MLP neurons of a small language model. Each row is named by its layer, matrix (down: output weights) and neuron, and shows model dimensions 0-127. Each number is 500 + 40 x the weight over its row's rms, rounded and kept within 0 to 999. Numbers have three digits each.
A block is one neuron, or neurons of one layer that tend to fire together. After each block is what it responds to, as a language model described it from the Wikipedia text at the highest values.

L6.down44:476454489431495516478502500519472569445480509480470495465480446482537538529444507528479502471560536565566575530512507457449487522428458532580545415491506507480430466491504512587487525508506527494494547520517492446494484451531463526561526492501457480530554509559483499447548528558463513470534561512504466456507462495502564496502416432501533502498520458460443545550554461549452509568556
L6.down173:442546573512526548534505498516560507504498500512454545508479547555555474493526471495439533506485523460518495473485496503579465504476529497401462434494564551503526564461510476506440503471525572423436477474542468479476551461530429449471530470451448442459444510566524463511548542562442517486530516498460509491483498444485468460493513510525511471467524532527535488466494534588506478469506
L6.down297:517538490510484523462428411487446531438509528434489469532496475546560582519502468515495511555500459495624439448445504514472458424504492468520483518581393567493458508506513449509470549472495540510501505441515466456513537479505536532526556522431494527466460551554454510509536504502492548528522468510510583474489473532490515503599552508523489595515528494499411463467452509523466455405445
L6.down302:470487511494498553493500516500463523502473511519493494525493396608484491509445480474528528499518486471457523506529505462515483500497482520517488461481489473438422575518471463490462506485480456423518541508524492479466519548491456469457583441544490409436591518437462471450559478603505443525550488447515480457496457531475418591495528484449481462450401525518485523558559537414425496553554
L6.down582:550533487471478566405499431494476541507492526504445466539489417454483504545449412505546452496464444498495513505530435486499420436545426565527476459469473493504558520563510552496526471559569506463483564459503571509495481450546485533563480458557559416499551491467567506524477526496491526537481536572499560489493563419590458492448515537474514499488460519448506544512557463504521486496475
L6.down652:493508516543498491479493483525486478504476486553475538510495526501482515506523439507515558527503516545524499487479467456499548550503531475541456500514482539592473525554519499527511507493479480486476461522506500486570504477533494492497495526512574508434566526479560557514430540532505522475486485518539541437514598497502468525585458481440475543558506577499540470525486438448495471438465
L6.down682:523544490519543430467568462454460466479505547493500458578478532459478477417494442433533540530505522491532503464527469519483467495588505489563477462423519534465496498424428459412542487511494480548488453523507440463488492530534506533521537462522497483479525475479532508483472449450535539536431515551534483515430497521489534542503516459522446530498479551549521482457541545503487543485559
L6.down730:486522398479516478484449517540451539500485584542530491535391511433465486417511490525548471484448526510499449518534474481499562551502580506504460538493504461541583459459540474473489514529521418459437451518533514502493486572545482494473527575537446538456569484503462484556491510549481514387463466567529464514467423454514440568511519500455501552509570498540555464406461529439463539513446
Responds to: Preposition "on" / "In". Fires on the preposition "on", most strongly at paragraph starts before dates ("On 8 December", "In July 2017") and mid-sentence ("on a sound stage", "on vinyl"); weakly on "Ra" fragments.

L4.down256:519425510476493454463499500465514515534509540500428605467468502508540537429482558479474517487500584546544482491515476500531471541504482540487515442498531457523480524457534530484434535513546488509526509488395520463475554477509577531464490442532443516462516520472481535521551419526532533492434499535424486488468575505488445510489588467446566497577440486452501518520544492498537541475528
Responds to: Word-initial P fragment. Fires on a lone P or p opening a word split into pieces, like Press, Population, principle; occasionally other word-internal fragments like k in Trek.

L7.down146:537476543488471594431448536447512464523419505490462471548456459446491582505526473569556530459446514523533523471538485506560435475489504518510476517440462610454501568530547489499502533527466520540537522497501454489410523535472564528542514537497456566519504489500466425481503437499449518486530448482484540539517450439474537550501517482449507470507517505482423491485481451442474484536573
L7.down353:455530444485467583490587385543544566478459512493528484526456595456461483500430460542414583495454552483487459450503497472456512556555526496472573448529446506488462507579497500438480531484539499501504533542519517493497550464536481520446502498557502425531447523535551510554463494555505478567511478479427504517506503493470533470531506468460577591477518445540540499494507496427505477597501
L7.down441:467487483449495459488480594494532492517436485473448506515517444445422563375463505474512514543489531519535510447589499503481453486549443569499602465499471550486510481485448448495477379486486434538518501510514494483457477503470528530533472541483462509569500458523513521505489504560512442511601494492523478519431438499521543502551466459530522476505492535435504492587540600472529529534474
L7.down504:471519522472576524503540493551474551507540540486445470574506568505495526506549521527455452507512419564556501507556429634543508479531463459545494508438523483495496499484463513494483525581441592444465497516439502548499464503458504529427500579521464516524508451499414484453548502563521440494538529463430552509553499536491473519526502468461445470503473519561489499482477479456519525503499
L7.down531:526494511491543523460456505584501453503529495496528465531500487531473484450468482512511507603467474486447502557533533505540531512529531493495501538525509483505503517545464556515488438503472467427469452522545419445518547482522503446438517571494444496429467470471525538472502397507519467550545501528515407534537469532486555518482503522486484597521490518467542514493519444594463499523484
L7.down536:383577467492557513505488400527467484546472467551413541477496443466502502493545457523497559545517502507566415531549490553497539510498487497501513462491459504535461450482487478413469498513418480483524554505488553460533488476468540506452484438535507549501554499496523508525550521458551489568531516489501480468533442420432525497435502477488458527489535470560539493511519545554571555462534
L7.down586:478519478416531467495489520525482467496475512447459426557415561472477475512482527502552533457515556551499541484531391558472473513526533481529527553443515502458519515475502550479502488531467523500466603536522533511449434491516490496500522516482438528445496401516501434453459476498501518519463550446518414489544445525578465573620540421511518488483495484489514536525506461522530573420518
L7.down945:454495511524531522453476470519506578453531481539519505582438465477525478410485512490484488515519553492535554536542498463565510527505516531560512448567491472486446502497485546566490456503495460515411535473493516544473509527516541530585446512534451465410588474457483552575570521561533483513499513469495457512418509533523482496570569477458439524445561456547522485498470510499456440504514
Responds to: Prepositions opening attachment phrases. Prepositions, mostly on (also in, from, by, a colon), right after a verb or noun and introducing a date, platform or place, e.g. held on July 23, stream on Peacock.

L6.down162:534532492553502443477490581491494450499549487487460480459479449471480485533585492488543493446562549507505493523485503452514514441499457529469483608560449454502543536504515428501516575483461560530453536509474526534556523507446557509449467498490513482520497516507599484539505477580496514418505513546443567452517467534458476485521458552531532527507565440458599479493468455528592527438503
L6.down260:477451541508540498543488583485470499524508533489514503461505489419438479507446397474575462438478523527436483486469443517539486492485467515506441564535444485550474491416479487565459558468505566515539399481505519504565510532513535487435531432489426562484537464529435423545583485489499500529490519566505549472494552541484429460490524484574508510499514473522519541491535457558430498620492
L6.down308:488482555501537507509437434543457515532508540459477552481442510518478542479480547529530519537437438499581498474505530564506542569518531510450591529471534500465502486482530445461483494551436430512549541427573436492605576481501557535466497527422469554562476496458513560486476545459492481501520457476478533485494581519552577524516453476463422487470517405498467554481457532499464513477543
L6.down323:499513481442528405518457415523458507490555488558477478526547519409479509523475476491517491566513554493525529485520479560488587508494513524520456529481513449515478516501566370532456481567530492527469520457452490451514512473451469503509541395519488512525497550487498529473500510605551505474529534538510576525544492554478505493484486500555447508503476445534557471495557512541522495445477
L6.down479:518435515483493521466515569572506527562476535534478489521486408529519555536479514613502487461469504472495509510527548470446502521430501567533436474497563447467472568609539470418459529546519538496479540455520468591499530550523548482496465521500538468492448458495564461512460460503493514555539482555486488494436549432446473453538451554476531518526529526486474525474541463499471503508420
L6.down514:459566533561470463530458507516471516457448464470488587473514444517463485461475513475509478548441544374502447560527542491464503487552474494496479488429463449493491477511489565444557530531480504484478530507415483465501498567501451521555527453528497492508509465520518503581445479531514525454532531465552496511534430508445529447564514571520587449502473511467566518531534462457448452487473
L6.down843:468499531534568472506567429582515486551486467473489537492496531519483503502471537446549500544491528532497471565418505541513452518560544532509444493495486498484504496490500482534546547524499486540506441438507498494525511497605513443494541501522603475487544550477504523516480537574541450451507521548458438501511542498481514555486525479451524461462546555496604491476494442473502504446457
L6.down955:563473445527508516529531441530462502520524551424568539503554480510540595561466464488589484464449589445459493513512439498539420528517484495526526545455466519570456466489500536495461498404416532502479469509469522580556463511443509467457514473470459515549430424448547488580487448497451485525579504529518533516548480515497533589433485526557464478537525438498506517535549477525463475552472
Responds to: Letter P word-starts. Fires on P or p opening a word split into pieces, such as P-rada, p-rices, P-resley, P-DC; also on sentence-final periods before a new paragraph.

L7.down121:473516470472429511457526558504501462487535569491517503558547588494530525549514501475467459465451502395446459436461487501536573559475490405489467439445497466523456451454549517544461532567538478586506500451494525497481495523567486551490523539525490446529449551453480550475464567503467531525520490505546463539432526492539517469528529476566416468516513544531519450454516479442462478522516
L7.down462:479560457466553492463502492489573565533496491406579488554511605472441522500526430491493414509496511539581404494503487533523487507503496499507477557594530575525504467486485546489475472427549514510539531592477498529502472528558468529444521481490499522466535461464549476424467465557421471481467453507557491468433503529569461456508458534494527528489532462487476506507511524413537534507473
L7.down543:515454545473494427555465489420482550466490517512491498495503449577588502513544498504510535555509522486561425492550458495407573462483568530492518510475491472517499451452525445442503504511545477526531558535553453482505480504496501463444522535540511460567422557536436511520493486512545506516586487462507539510486465457419530512568488422568464544439539452491514441497517492502472556489444
L7.down589:518492532468555484485484570506514519533472445461485533513498516530515406537493524450500455481519495500504522466456507412468420461542463559521571603531509532502506547447444506541450504554523619469482471477475486469542452570565551492462456465496472521455527459548555562489495475578501476467527479528556502489475530502486536515528502479533483551544479426460507567517487495496554466462460
L7.down596:523439513475489579549540473528459513524477579515502476471423506518514456490477538453548474507491488499521545453495551454478428475528484382537476492435516532510453511493516497445506494517569507515518462501561451554494514460447525525452473516560540517502503565464545463458501539544528488532515473500504427506499505458514433438482559508488504431484603576494439509506491503500456498487504
L7.down723:508439476490460476476504457570447517537530487531553575513497471499499463453455582584508519421522502464527484474498504435449497485518483474582528567416499405528493463484526505509495549392508573524542510503507531501443501515506521481536599517501506490462547506497444542491498476499561409519388555449446484490468565467430499497507450574523474496554498477525491531545506479494539569535548
L7.down822:490519550511481408559530501530476489454423483454535524522474450429481490547544521485502486566524512529498537517463450519594499528524466498492436584449484475572489564509491579465451485501444495531521455482491515500519492495440521497437517521491519475531445453504500523456498455533472489567516474508526525502562516577440550423513471446470538485528461473475444493480488545515542489575468
L7.down852:493548483481508517568520472522403511470517511445448477462535512494498528490526466538572452471557431499520510433509579451577494450506435448431536536514453513510475489406527457537541519495513535456458499491471490443432528446516515582517494464495466476512451480437569538552545561485561493515506492496493505509552509457509499431492560564556529555498463568461491444408470490479470502489572
Responds to: Word-initial "at" / "p". Fires on the word-start pieces "at" and "p/P", both the preposition at (at this time, at the) and split words like attended, attached, pursuing, philosophers.

L4.down99:460489536460415458512497486577561553551509509492480547528523535489571527513482533518483557574519522520501539453474479435533527507515567493477512469570510441438572531486494502517489446512539496500499520476514531478536535447507510461501531510503501545448534531565517492529555498543491497567508500524417575430462474475538595522473447512496362446509625507587510443491452512517539503511500
Responds to: Temporal/locative "in" and months. The preposition "in" introducing a year, place or time, and month names after "On" or a day number, such as "in 1921", "On July 13", "16 November".